Weights of a small GPT-style language model, trained from scratch on English Wikipedia.
Size: width 512, 8 heads of 64 (2 for keys and values), vocabulary 8192.
Architecture: RMSNorm before each block, rotary positions, biases on query, key and value, tied embeddings.
Training: a variant of Muon for these matrices, 560M tokens, 8604 steps.
MLP neurons of a small language model. Each row is named by its layer, matrix (gate and up: input weights) and neuron, and shows model dimensions 96-351. Each number is 128 + 32 x the weight over its row's rms, rounded and kept within 0 to 255. Numbers have three digits each. A neuron's up and down rows have the sign that makes its largest values positive.
Before each neuron's rows, "fires in" lists the words (lower case) most often at its 100 highest values on Wikipedia text that the model never trained on.

fires in: "m", "v", "j", "s", "no", "u"
L7.gate151:177090131134168120059094106189104147114165123113094079123118126176148134098138103142123148140117155109098094167056169108083171137152122134076137082082161079131099105139098086112177160154101123081108108108153137128110195111107154145174141089076107105079165149102113080091111134094120100124136149100111115128130076143135101122135140144111173103137180122108145100125109148104147098109103162191141083131132114193152138068118126167096106163102131134130144149128135124142079138087104127138097134121122092186182108117156138108099159150129092130136190115110151151180168086092137079104145201134114130139107139056079095158086118113156105136115076145165115069160108111147094135065097146122108104180095083155203153130161109111093081107096163074118089134168165079106197116108198045
L7.up151:092126121137141040156114087119160095164084118157143120172065152138150158084149210117109150118121132084154087150174127134152150136147082105186106143173166131160150135136096107108085105127121118089171080152120182095160106173158164123123156112070130179108150131182095149146108157170163115104148193141144121183160155139194122113127101121132046129165081136104098111135107173166142138116116171167125049148102158166175192101164105124133118180089119139120183114103113083136083102135166110142109119134089128093109166150115130143122145108046184165145159125139139069139098150113112153144138145121091197196089099149123126121075076174108105154111128138151184177118127134140130126050124120126074150079157090125158157108067129119149148154096101122144108110095083133195126147082147109

fires in: "to", "that", "helped"
L7.gate632:194081104108147103117103093162159106119146109122121100143135179156156198166168118158099119129159145125103172112137062148156172114081082153110128140115115152072125122088128112120171125107144134088155078121165174118156105164182090067118163120138102125103161100193123179205133157180138094136065057167136124101126137128139174205126117083115203125158157141103116120153094127138080126100187100120139082158084155097107141147114144093145075139093129117088106093093177053164099088106111100135111078166115116093116140063100112133068165173118151179167142082069118092131116207144162104129137101220127140138170193167128097126098066144120096148124176117147151155172120121128119078145148137106072166206161118086127144094116172084101165101122126077140130157111122114169156043116102140
L7.up632:141091172081112147153106149141142144120180146130162093137154144104142136151127115184095123147161109113067138211180120102140151123133135207114149166127125105157120131130102167144147153153111080135122144115096093105123111116228100098103154155147091151121093201159129120137121109141118127156171079068141060125148150156116097187133161153110151135101155155163149117131111146144044096090070132148179102149117142111135161068227125163142137115110077164147125169113088093151141066094142164157082124156088119111157101154158184100078123166169174131154124129090078120193138051063179125148162144146103135163164092096138095111129116146089138131160164147151135109167112107124101113201119102156112112138121122079063173107087162120133180101124160091137176137113116071142128108121054156

fires in: "after", "since", "when", "of", "although", "by"
L7.gate791:193114145107111121089101105160143130134090113098191124125084098133149133117140129127166072070136149121028172128128121065134139142103124153124086117098131101136105173164127156111171163113110120145131157120139156126188120117126142093176180110111082121183139099045110148157116131159105156104107133134116163115171075104124196099174118139155106115131134119037123186119100073170127119181071115094061116124144189121133119160147077095137105132116157157072104158127137146145152137135129102114132151144132118144096171100129203117073124085069142097195120166194089171136151083128136096085119134110156156153134137132157107132125068117136067157148087137083196181114066114120188136137097180153107083111211145171139143097147120110106160177117139164112144132138153112158060105186088066
L7.up791:120154186182203162135158126196121129135065168079149124085120116121158148094153128146102147102080165165134194093096086145087149172115148069120121146151146148115120086109104101127208138190083132110164074113110111162140129133131043125140135082123052108148089172088156121174121113147138106084034128113128099125175119118081139086176116160128098133116098125081189091180089116214101140140161080069076123135173090178129145139077184100148083079112087117086121116105145134079190130119170103118132137146146152118128147133172080114154205133112098147179124175226109134134098080162162139155128178107105093116147085080125146135089153135158117152087096153129151101095119062089098165150095082081208139141145152105194142092127155143147107143140136178143119164111057126058078131124143119

fires in: "to", "after"
L8.gate380:094090146198125127112138121166127140078121141174121121134098144115209150105177118140057145120206122143101136097162146143122087101137174126165078074144244131118061111124079088180101134158132101129124117170183163112084082150217062123129108130115093159111156147121126154142166100113148136167169125169101053060171144149166155109106104168127119111118126116140159120065145121124136131104162157074124122118106091190095172118124138108114117163140148168132118129129143076119142111101130140138103188125083178177172123110146087106163130091143122139146181122164116140121093149108157117132090119168131114136180173138076134110158134139151139138170081145146129162141082111082107136196174072112138100173139137128070119150105154092177117164118121154177167150087156164152104125127095134
L8.up380:077091141119125076159120108148130108113101130130235125128096142081194133106119137085132092181181113073125145133148147127169101171170127127091097106135042139132093075136116109139131144130103177116130127150106162140117138125134104136161117152099160182139121086159120134153232100189115136152137132133139112093164145113086125102143101163104158162160162143099116123151079160114113114120139118169113097176077167075115113119196112204172192211121105098134119127162135104130102101158192203117187126087086191151110138142096123099133166152111117124134077142095048160147162099122153096108105154120129119107084147114101099090085077128122148149118119144154107078169126083127084158095170171127147096113142138126112126116173121142074162144088161126092145137076145099150118150100139154

fires in: "and", "with"
L5.gate1025:068163142049102112080142105110127091114101127153080131129131042165161140089137129126138135120063049164122072147139178142126170174083118117162120149187147112153160143098165082103144150179068143138097148156153190187183102118138184155213162121191098139111156160160141110124154086093115145160126146097121111162152135206155162136094080151144092128117125138150099105087117156097151132062128189151133131142094161143084097142157133161066131122094148108116127180095115190133140143108135120103143112152080149113128115147162159144120145121111122118123181139106152111072198144162073143110084100141113126127111083126112104108120138143162205133130107159115146088112124214101103120066178088175097178148163139089086122130116150117118052118112126162126127107133134075113130153133142136
L5.up1025:138094079066131129121159097147134138087147119144047118157159108157191141142117107097073116134099092142181091117145147093122134160170096080147146094149150158173033177133133132084085115141038137133135131100147143204102120122172099160183103140208123081135167138136145140144094101091080119150155176082062135149084171162132126151106174151169123030083136094194085098063149197156093143120137166094090117156089170127119112110158077078164122177107167166170130200144143145128152058136125115074134133130140125130141092099136112102197145092138135104167131124127135122101104096130103127129140108111112136107100110109140138167099118122100138061198193124134153120070068133088049084087113078116125133189137190134093110078143136097125079125083129187110102131128133089084143120157147145

fires in: "january", "march", "war", "early", "april", "february"
L5.gate1213:132114163146161122177131120095111134132150159092093167157122117159130115162135171106062108075131147108109122172036116150103141114112127074121098141168125102143073189144116119084122097160048116101108125156088180120080107120135181118125135136086137111111115127051168126125183154140155086126084153171097172083135179175192116117119131146141099119168105063131097117114115160111064101163141063127136098104087195140132102076127124153081136117139119081120157114143113125219085163134086147137118138156162141105151084104119162134114169172171100115140102124218192153165095132156150098118184147144128147200141161145152110129081164152165183126131092119108188121133157116131099121177159076117159101083117121136112087134113084102112120107116047108137071109116122126123087107121116136
L5.up1213:159161123155175073147097145091115129117107167152142112171168160143140105177106134144085168185189191097151135099142090123037170105124120093146137095156171097117047134167148080092130089134123098188144134101115070109114146083196155131106162114146120120119110120149077142108163082120145077088199156139090162101067070079077159170097119144050114137084177134129200121083134193095122140113116140173121152153133147152128082153133147134151150130128100138164144113165112172106099147078117101142151168134125129127154196152125149132149096128094118095103080136131137185182100141107063097164156086112100109135114126092176106141066076122108112129168169148153129097136130118112085106154108155066118128102169169206052104104132157120155131126144117129080062093111109149109158160163164214

fires in: "of", "by", "from", "with", "to", "for"
L5.gate1159:161146071131167054154128147132132090095096114181121159113179104057140189167135142067142097067197124112127137039136092139201149193125114120136101089143077108102137112092111127119166114131146157170132139173120136139134181112238138109183109138141117101113130065119127117083170164164107096066153113122121117110124142126104138152136099150149132137123141121142110149172109163190181129149104087099110091171113159140103181108134126047110167141096133136191076134136107134102129177120142103172134164121164133134189102114170149086104108163176162122164123181183129108118132152087140125168151142118098134188128140133088106152133217107150129148137137126133095133081146148144135083108091099125114116161139112101117131219102168101173148166155085134104161128076135135133049131104033086
L5.up1159:139102140154053115102188174131130139136133144157177123116128090128145152152085109176131098154153112132125118144131102045180145147139089069137087146139083174093136142098082201121180156143086111143086200125119148159134106120169104140130118158127038046113112063132123097154149125119107140187092144109114107105085146138075115084095145101146157126076163140154120163108110136146138136103101116135136119155102186150123163156096143163112135121133060145193116133158111141128099159125111117057107164106092160185141113089057134139102138071158179104143146099101166141109149201118095124133135097142189148104148093141113174106068209082191137135141131187170169153151120130101135127108144043096115122131060147165120152157125105167158115151156180163110122066099089108113108126206142142

fires in: "and", "that", "which", "also"
L7.gate1040:156211152140132119203119129100156115120145051115146100151117114203126112112106040097118160136079115121132168135171129114079164073136130090118120119144138185154119129125037085179024211133151150167144121104137158137132097101160079121146079094108101082116143118098137132141085091100114125056116110136056127166111109156147199106116100170148212186095115164131153135137100142166134129149106107092123121145129095122115132108156140138119120145175130096178107153129179182193150117117136093185172140145148115116055171133141113182145150120137069130119134128137139111108181131099136155138125118134086120060119102094118074139102120142088148132127139119118122149068070138125108105109153190121080146105177113142131083108177109094137136147134125066132170093153143113124127147148153096
L7.up1040:135162090138151091095139120150139142016138113104083110105128153210156077139059119133129157132119178127161164131074154095094129113147130066141125070152150117134145149167147137128124173179123099146116149083090115134119098101193145174097137152096082099159098113156121148136104154164165076132139214122131142195113047137131137119172157177191166113183124078145113145172167102116099150113116146148132115117115143188152096102156112085152187168118093129114147155141135106144116159151193107107040097152083128163123119038089136069187126113103133102104155115125151061059092163081106145126100127158103157114141135171155175162135082160150167196136126121149086133110136108095113133148110129073095129093081126098132086136056176149094098128149139143153119155140065143110176123156117130

fires in: "for", "by", "to", "of"
L2.gate1110:166180128082153124121133204104108134129122073107181135137151119143128133115144077142106138136147203127102124131118151070141180113093119128196099163123108146078094130108137144147123175156091133101164116149179124137119112129125138089164172099160134212132130055157091166178122131112117116110143136054195107149120091093103103070150129080105112136085113171163157142047164119154138162107140109082146134157125091150072132169152067136124133142082137122125134122096153142141140134137113136110125111122094134080110084185141104164081143159193127141120124217097146093160128185105079116137139154136129179113129101113093142122142118125139185166116206170122132133162105163124136185097145116118102122103069137115123085110121066167120114170120196141142094110145127088130178094104133101
L2.up1110:115132162080150160100155142061160137189130182186182114073175167136129195112108106163159116127133141146117154150124121120118186174137127104101144137085137194121137149136089118132109139132131075090124145135163093169129111118102100097113118091144065142087126167139159190152199148165112139125115100101172094109128173134144124084145148088145135167097083120162121144118134129101098232141158143202166142175161107164056068129159103123175095137121053110150098112104165119077150121080119107145096086122137144117134066151197168123106141114129148163098133130096105093131130105111097045126153145158154140109054079054099111054162208145153186145132159107156115161146082119127188117101091141128105118170121107161123144148131090157170104148125205144146145118127098124088101163107129096

fires in: "the", "it", "i", "giovanni"
L7.gate554:151096125160103149158166063155069158073120098156144143131094113129154141144064094112110155114111099150158163118089071116088175175124131129144129139144152137138105118126175133132107154093151124191092150135123139115129153091139110132120105120133109114143151117096118176184134110096106158142108176128158094066152144096190141082137082119093182125163098077102140081136144099078160116143175122075178157215141130109133175145190152119138140174154133170143124139124079146146140094133132133077158105149133142039117118094075114161160038168157167139103109139110092178125142073098139106135155116109159101116137160154131105088147139086102112128078163150190111070128174144101052120087141081135168160222124105120135121150136105156149164148139122055096143107202164107123120066152107141
L7.up554:081165158139112111108131115136114163099097134122148066131148152176122086157088118149144129133109119098103220137115108108092237165141179184141103176169196109130149053088129134086084088136130145099134165085071086033142122127161098125046125111141144145161111095109099092125114084114146127125125166106159156108053129119115117102183081171145170053148102157080123075105137127115117111158158130127195112174163168152171120145176180127149133190112131090120155140134124118151098125107093082144119118136155101085127115120157142114171072157148185111153119127159168105145129120118140106121119099077117152108131139194143149091073127144120086172199130137144136082137093156145143112157125136152185138162154134155152116116151120102124079160108105109097180132182116069095089119128114126

fires in: "not", "to", "never", "without", "per", "of"
L7.gate576:135141113135142111089121098132170106118124127114141099101131131193135163143114091130063146137130132162157143132120153133185154131083128113103124108135148110145104091163104144064126111101135095184139105118150120131134115126092138208159147115130152122139090126159153113138133128161093121160158161145175150099098234145142067159079148129087156144164088170109153141115149149136191135160101139100137149158155148134221116129122173111166095162107088095163093099107135120073097113044181172116089128127103136152145169131143135083162137111055201145112113106108082154099135121110211195151079122130118064118173127091052106084155178161171090128154101146133120137088079106085142196130156092135085128180119106145146132129186133110143128125122136113142163104151151113152143172177096104
L7.up576:061104165096111146075182172068068052120139134138141099147139148128101173096116133103078105111058155203088099132142099108140127155104102167129094057123064202145133127136109125127166132117133148104100152107107166161152142095108192104122084126141144144141131110105144151160123134147152096105121150171130134125126142166141135105140092122111100146086172119144146136120086130157132098154101189109073148157123163144127073187119144066107021122131143137140166193127118112193111110167102057149210080127172118076130113121061119102133133165123154170082047124112101121143105083095181121098136079170134063184162219135162108199114064141119112142182129146101137116097191078077107164163143128152109095129134103092112088153144179146124079102107118165080107149109076153120121098108151129

fires in: "to", "from", "at", "attended", "suffered", "of"
L2.gate540:131074118130094083081033136128172117136120118137169122072153178146155131146150163128142155053082195115186119169114073182154092145146140121096143130142131110107129160170111097124156076122112132118130174164091118110136101118110101135158092112130122124114145125114116173111148214139177183150161121123119167152153130130125131212099119099133168097123119114087198148168169112089113139126119117166103093115090149158084173117139157159150145146101071173128118123132093139166114102094151077131148073132094110137189188205091154131062137164106154119118136131156136130097128128151076138059175146108121113097156138122172165154134134148115210153138138099112148135113155089096082106139152136154064125105123138107156153086128191145120183114136145125062178121118098126150105133126151175
L2.up540:099096148176131101143093146136133086114118104121157103122141103085168122111165111119177132084135132102146075156076100102144124134091102162159068174137082183065180119088103087113147087141153171097108144178095141134129092130126122113127069147126166097162118125179140155110130106099149149118188177160153120141142162105122141099099104158135179138054108136132195163126121127110124177086135117165144138151121116215049138081125090142145149134071092130166103150138081154086154116091143093190146151143094151141140153157167096100154122136118115088176132115155122100105131139134120197109183147139151084047095107165174159094077144119117209165085114116101138080085190098151122140163109118153091119136103156109150133143129149122101149125160189189096102133073094127132069121095079172

fires in: "of", "for", "during", "in", "to", "after"
L2.gate668:133112175129096160173139115153173111155171147164090130091121161092112123135109155140131128183152148132140123097112084086097166090135103146209124144116113140121096115163166107172080168109124152177102161144128124123149115148148109104090113136115161088107087175154175157125126204134151128190114167103086131110052197128128106188111107146103121168145151139106099135115159089130097136120141078150145181127107202062123184090107122112102178122205105122106139149095087056105198102083145134132121155118137097154198137136105164040125146166121111109118124157122141067141119158122134119132166079111105100134131124181058143111116131140113138120101154126146143085142082093092100129098101158110115118130115117190134098135159089097133175118088085089103141117036118167099158140120113119
L2.up668:195148123100105144201120114139160101135192108096091075098167083099151141166108118119124128174147122128143140105180100035120109113137079161177121113107177120120060096143140148115090130112150144136118197157155082113153086155147117156095041079150163127112109187129178209144142174200155097160152135142137170095104125091172069163111094122131143151168165139069113138092133116078135112141099134174174153102084172124182143066094109140081154117189159093091135149141123114106127101102108114146104174154149120108066165144116174153133123063146124153088099153191122096149111131162083127138163082142110110195169131189121125138131117122127152137088171116127126115122071119130109102121107144136123098168079155172140150137154148119118140121044118067058148136063095139094143119125066130

fires in: "that", "which", "what", "this"
L5.gate187:119147145160092070134142046045155116159076139169131145142141133230125193090160109092117149123116100151115100166067113103094093116141115123132105174155177147147148185141134093129130119195109091124149154122132117118079170117200156142150113125082123162067100177138113136103113130110137147169076151086131083137124118150102158064159107121184131155177144142155149145082159137145151148120107179118140102174136145120143123160154144124066159145117126107160103170148131159140109120071119110146093163131083126159135148150123081187184121189113114177129121163116164146115161092139112115147131145114083119127089152167098194101106107079121110137190123087119119117105150165088123158164164208094146196129085133146127152149123187177173135146104146089112115179153119173109158161147174104
L5.up187:180161145180122190111157121092143121158124112107127173153123154200154176239144155154119163103169130187153128172151147087157144092115100121067096109152143077153153107153117138126077112100130153107109113117140197150175146126158148072117151110076078110185136117162123155141114075110185086144152168090159161139126098059174085118090125126121120187123142098130121115096107128108132104171153132143129100123130153099164139029143123170090110105095091116077144146132154078178131105142099087063062177129087107110079123130114202080119148108095116095122154034178139141140119106137136078127107131207133114177111117169184128143204118138058111108165105146098136067144140128159114117101106029131092140090087140114116147101174089159162093155137116103100095167125050077114179165112147097

fires in: "which", "that"
L5.gate1198:131143163148119135181138140120163146151114121128104100113122097142164175168114107158169177100097128126114134153103115145120124075078156124152174166129164081070126104151095118122093090116164128174163150150183171126200149096137165118137155138151136086081124152113118105175110168157103181145115161102153132117124163143118145204106183096162128149115206152170137109112159138130110155134134101159120165159154142149142071137143109119085141140124141097151088103161142150138113117183086148136170141083090153074129112104075141138072111180129144132118125138138153093149225124159134103184144048100143153115152100140132113082153121129089136136169132156134134126067146145076056129122159123185159127137148097113088103132148206128152115073157121094162093163186150218184158216157123186
L5.up1198:180125161112168162120114112111135152123139178105126066154118162163116110109159130137129104105167151103140121149192154137157083082082082137124132126081157106166190082146138033185149119097179117194135119097123135126156127152093123104115118105127145118104103138118151121171128097153179082134152136102150198091027077137164052111137134111116158138140154129073097164133117143128142179160148142134057109168105116151133095126151139110145122146170165060088140131120123094189162112170102110084083098140130070129125167147085079120180126168140137210147194108090115070122108120166090104106063132161132152145067097123114104122198102079144188155163130133089135162123148108122139060131085080131136059136119062134171082133081143074148128050155205163076117147134146078153165141174139131

fires in: "s", "m", "c", "a", "j", "b"
L5.gate781:097151145188134141056161106114151121131107120078138151119090103162155149073106166073148150152106063153129122140141169124107135065166148145149191111132191149111129066199144136096115131101137125144127100166168163111071170120118104117186122063140152159102105149142129127133121178079143035180156146112171118096143085159108083178095103097129116099157120160090149116113128161172135149114126161115150114101081129092161137111148160173164151143104088179107095168130153118183088145102070138100034170104099127140090083174142156088038110118112173133131138126131106131141117064149106109125111165123188093087140137102102139125119136173132141174118147166078074124128158118139085097135122093105112167104129108136176160198145119147076131053115149134168121105117160149125124137118104089
L5.up781:083174204091141109158169109176125118155120099082088052124095125111115156128131123095093193110129147132136089134161101135143144096117127135105127104130141180156133142093113124153140168165094130099130101126175156157173177139166160120197181132170090098168093118083132112194168134139120139135176154148165168184138151091112100140168097134135148125106108136120111144171120144126120104142181172157100136119114132132144181078175092193172150056099101141125102183101148095141127132162123136155114165106091095168119125155101161134146095092135122136156127094168130118149115084138208056097136168102113115089117113097112152141077065094147134237154047112153103209116169146153148171123130102148097153132112120173137134102108103099105139098078078108107131095161096132077123133137154123

fires in: "and", "not", "or", "like", "were"
L7.gate788:170182128119136156156098177053099063115108094153115106142143154147139166088128147103128168112128132136196097139134125124137063165086084144093122183142152156130121092165192124112169180163142088136142124068172142100111089127109162156185124113141112148129122142144117108142108076076133118184164091167123130149064152143170103146200138091103132105129095103124117103152124050135129121117081124116082124152100101123075071152153130166077096136138140124102125138124123134154128078106160153089128130109134125127080142149123125133073114171122112122141191076147155106130155121172139099124159142121172136117136178090087127124125163126159121105138087169180072140126128135147150157086138108189130188141164136079134130105161172077112077126082124127153169102163144185134149061095140153
L7.up788:142125117130137153151162152122120113116120091179067094163120226112107124098163138125128158118105141165137083140130146114105179172166154124140130194142119192104154151122165147106112123123103103145183084117136110120147124176150158131137161140122106155138125105096181180112115084133212145184181104123127067160119133150159144159153171045096109091127144151093141098118173072086118128124080097091102090166139092106101151080128131092112159180137141094102073149126162120098063153120158097093098098167166120103071120125093143073118107082136182177080156161119137097100106100142131134131176168161163123107168095076151162102135176107132133115072101133129155120123106182087103138029083138175142151112125118098101122066169079075133057098138089114074155123190104130157155211152117111

fires in: "one", "this", "s", "my", "each", "that"
L8.gate431:104081133084110171217124135111135120163169113173133192166167098140089138094097122094115080136068127139130124112112124109172170088111110168157084131199146120086189143138071172136165123179188097102126059133129119115136092144164105107130160154087139141138122114197123173146094106189105108151086139172123099150119157178173141111168103052068110144102090108158136109088136120094147162136077132129134106120124148150150130100145108177077092159108110116177078170158138149128131152158109129103056069159111112148127127222115128145147135126142134102141121163188150158111165102102121224110073087136154147093172140218113193137167148159155135084143119096148160138135086137053082183055116072126163112122113114122152140151210157123164075099119156167114067165147162101090097129090152185
L8.up431:105117135128082126132164145101120097115121091172179118167090135154132152148129111106166149126139146136171101096125121182125162133113142105135086082053129106194125136140100197152166125141172127122125173152139136124158124069116156167143084103087140117121156120124090120148083061156149116131120160138087089087144155161135106122093144193130129192107101105128133091118098090109086138149140116050130168079156232212105208128209126133136152126163149117130133141133091106162125101155007116105105147153072099181044167103064202080116140158104172123143119134079086131126139135166145119170165127163138109151092119170128079091194094138115100118149151109135179134082069113153101125121145149153138124139127135143137169115135104155154204169139101102147101130113092168138099127097100117

fires in: "that", "more", "which", "wither", "all"
L5.gate659:097128082143179105164117158096153140105111081151080132100090096169144183149147105109222156102113166143147150075107114073063168107110102149046072115157150148131113141127098078183125105174092120122094082139115154158156118152153125060146175119125114075162148128070164144118100108094123121148130109117139169111105107192090103071072154102179082136080126137084141142143095136082122110186179113064107074123081104135156106116086131169129140107119146075080086151137113162131115133140092136126112122190117170136143127164143166172119099089149103153075116126144160168139128087100145151144100114130177083135161126100159086132130182135128124104117143086073113117094135078119155121156105135112120142095151081107093126139142155105100166067161126137116144144140121112116102192147180028
L5.up659:135106132160059184143205140090138165140083142111146151158131107112123134163156064117140167147120087113141112145130112147134165134123150177080104044098176106126109118116065133140165196117133132139098042091069175163165081142137144125139042208164081170107078194082121166151093179076114144137093138077138098116106078114163206066134144139121105139094069100096105115106167125140135098131120149126082178089059111129126127064102196119124148132112119158080185122163112145138129065170110110110138114111127082168149128070139096157084105114145127143144041156162105111128126183063134142120131137149135070146111144139100140102125148172154178121218124123131096145108149189080107098133120184114129116149106111113084149095154171094148137123197171120161111107136147114121167112119166039

fires in: "to", "that", "of", "when"
L2.gate247:080152134097149096125086086203129136088092111117142112108060118146135163135096141096179147116122122156126152072126121140148134128107122160086125158146153099161159153077100126140137104126148168103095172164112141137104097161071112134045113125087103150100103110144095162142184129151102104129110118078122157171099148155115076131161124169116163138113154113148145144141128127118120136111101099079106103087173133205133161137162119096163135094079118164168132144130102105165126111102101174189154171084089149140159116065129141108140144073116121088186156089143155147173090122095101134132110190127058055114127138177151092105118153133060124097056162073143195131100159070172118053146109139111105149155103038164185191138121169062161194132164164149112150164123127145141177103119092140
L2.up247:078109074127156059108122126154125135083118098131177160104113119154138087167106125150079174145121142151149191116170124186089157087060159163164137103149091086131087125104149108130134076149149182064079175192095125085138137138120102121108094127120121091118045118134119180169186141208111130088083082130100166107094145064116116145162135169130114163111162177199118143159138151143085114111154096079080056111107085144102151134132141145143123103078147137167147123112107074167056183050162156135155150144138107129135089133122155090138150162206135099212145126130130133077157095113120097167102104130124129131159183116168159067129121135083165130107157119161174131130156096162147143179154117108106112175130068115160223126124134106173116153156144121092155185139124095119151113161136131

fires in: "i", "to", "it", "s", "you", "didn"
L8.gate234:077089113115078100157147046133072112155098120167168138107148101135184118137196168099115141143142095126127121110143102128212091137083150096139115098069105142094150075176122158107168127159127130114137144101079151168165099063167110159114133107132138163131126104144156123189126107137135127133111134150116094157171192139136105114139080141186153098194082077135174148111098098070167150130122220150054178166108154162206101160165186083092145107155114124089108181184098154122142121091109134164168096163171146099112220078100143144135123119127117081096113195152152120171101102079111109125113148109151112124091132123094154149149133116138156181109075108096111111108142112141066120156093178178089143137167163101153192137116076171181121072109116116080131128153144136105119067093223155
L8.up234:097100161091143116110066155111119132082114125097161088113109145104157172141054126130147173073099081088124156123073087175163192157103140096187081104198176128129072109123122111148129077152187080142143153147143113093103087130121138113114132137178070132122093158113115118178166156159135107254133112118125134125095102088087128096118147103105139135159149126100160142106129112113138136117180155113136143152091168192130086120128145163127168152138162066132150173082060107176110116129125120164137145106071115151079127053103144047146149192148137163103124084115072179106123132127142085143165149114060127145158177113140118136198182114081148170170096154094157187116113166185125142139167093181152151147162149098103143105113116111188103102097153142162127164070137125160136087110086117

fires in: "of", "than", "to", "unlike"
L2.gate202:144176147119145088110148134109102075129049083088129102067133135122068193142133096160114110124097140107158120104097136115144122091086126157173107102124155149108158084202179142129152106138150153147096179149103134134166113070165091177114107139156115086119066116151134164204123142144214143158167148162169144107132131117185148115207140190162112146116152120138101108137133101124163135099120090118125189166133089101129193133123138150101148119063137165136081107098081153145076154066158129119105139086092180123086131177158159150150108138090179112143085166119164110090154138137107127089099117123147086134120107086149120131128162141130082118078110126122144143047162084076120114099133113175149151169186102115147154179144082112078160136078149145139157171070124146124168187141137079
L2.up202:116147109164122149093134137129096084166050116106086116121109098139091161102138070077101140099164105096130121153110125113101129070156099136165095114122157132085128130115094127132126147073160074154096159135119119132107122097184071160123161127149080151091114158123158144105124114115202127159159170118159122151140164114170166109140147123156089174147170096119145121151114130120134107110109136055128165153083108120113142139137123112158115109111131135171135106075103143104133144119124129167166144126110116161117163138122102181090124215126207126132070121124130147130148120138148136139085110154132122137127130135104084170069133147156120187128099138192185168056152167146089129152141142152135113138205072105128143146106085127121075128117150148119153166056102124120099095163088103

fires in: "that", "which", "and", "had", "división", "who"
L7.gate1179:129100121183154148134120136124140112100143141154170145116132082157135124153100088100131101112091164134126095116116122134171124140132145101155121105129178161152136104170112192163158091141163022162131144125164076149089093192159097122225185083114120121123099087112081090116068147140175089151178126132087181089183144178118105199110147120146179106173126119165181174153154113175082093174160143127194218226103101121126156119185138120154107151096138116127104094119161116122107117110119099133143094193209180073130136184092107123144071130098115080127097056107119104159107062137145127083095153125167128166119112136121099132108176146137175085094104124157129113170156146084102120167160118109145082091187063094139135082173183116148138094152112101110071172180088137137129130085129134
L7.up1179:124126115125114105162175174115103108142105137130116098159066136174071114116112107125114165146113151167138183084117132111078147119109113111077145107123139131116129153124160120119152091140147190178183105105137134118117067126105110134094051180168112065141083104192121176162082125134157041086128085105133116143123077140164135100147112136103119149129146148090134136058106148115147063085185166157162229187131144137123085201141146100102145074100093158135128107188116195138098095071168139124147137127165183133162189132125168107150096164153099119134137080091112104138151103139110072169149109153113142139109190118082118102119102136090134111083048128092139116132101093148131118157154114100134141167141136102088103178101115088136169088117156122130164096153088107102155161166129054

fires in: "to", "will", "may", "not", "would"
L2.gate9:140116104112136145161113113125099103143112106067157105167132138132089116053107112101102129153177126135133154104104060125120128214118117077162183098167104101113066157147128136117195097142142041133174112146082095117067112140165153128141109129143100061099171133156127091120118141101135122135145120155164101095100107133113131106109099169128105131147059150165143132096090114080124104132147163122123121129128098108109128151155160118129122159099112136136085124073193112115077148112172129111140120146136171084132122167169199094148126212185091145144143099180157153181158165166119063142194141120135117160131132107151151161133122108062187172141126134219126171127069134098061109099118084106096129106186134104127138171079112105146107185058131118192132130086140113144154126160097195
L2.up9:162167116143175094102102135147135010144126117137179123136140105136114120107099160100123119121127167097125155158136135134128118152102111097161128128155133099096127134155121126101144094104115074171143107155129051098105100081154172115121076118156107130096148187144080102136122136114085131104163127138175110085131133117117154149109175176087135113110013146131111151090161142119119119125094132147107152157149102075150163126160195110121033145110106135120135134138120135159099099132130118106115137140126126070145101075217160090072136153150185131113141095131098149143117154183133070122136101140143089119164068103068149157158117097136106115149134096200098090129124142166080177176118127120088128122160097093185129210137116076109106120105124108153140166103149135126126080217133161

fires in: "of", "de"
L2.gate695:147065057131103166172125178204124132135085177069126111134170153107182124169117179147187156094171081200138171138151124103077111185100136096110152109177156107133086138152117082128164097150088135191193100117156153105112156141165070150168156159161040122128161074142100196170133117133126160144102176165123163134153138127147121110097134134127145136151088119120118163102127083082115100169116140112172144099120125105131105167148111149102118163059180160212148122155112107065153114165062145133172156060109215154132152103125134118125080132121126215133142110178147104152128122059079102135156068146117148131174144142136128140105141118138090087120132117201135114153124139133161093147123072091115089079157091247232145087116138143079169181120161123110230069114101122075148203091109120
L2.up695:126184121105109177190082123136134154081121149132101142125073121104120124159112139139136131099117119139126099160164152114064160149106109113112123073120134105116085100068113103129142117160121104117087107166087125111150129173162061126118147151156110153110104136132122089113125117160176150104131151153117119112114122137172202068129139091136122109183157097062177134166070093124147095086118150159123129142100145096121153104123122182139161095141190085149126124147130062096151095167138136103074098111163137086164146145128103135082149100121122115118107107125088176165166110175114111149130088119133134167194166148199147079143095157020164160132099080172147135094083104105153122150139109144145157124107173132237153134099080126150139132088138126128178123111054110119079124115124094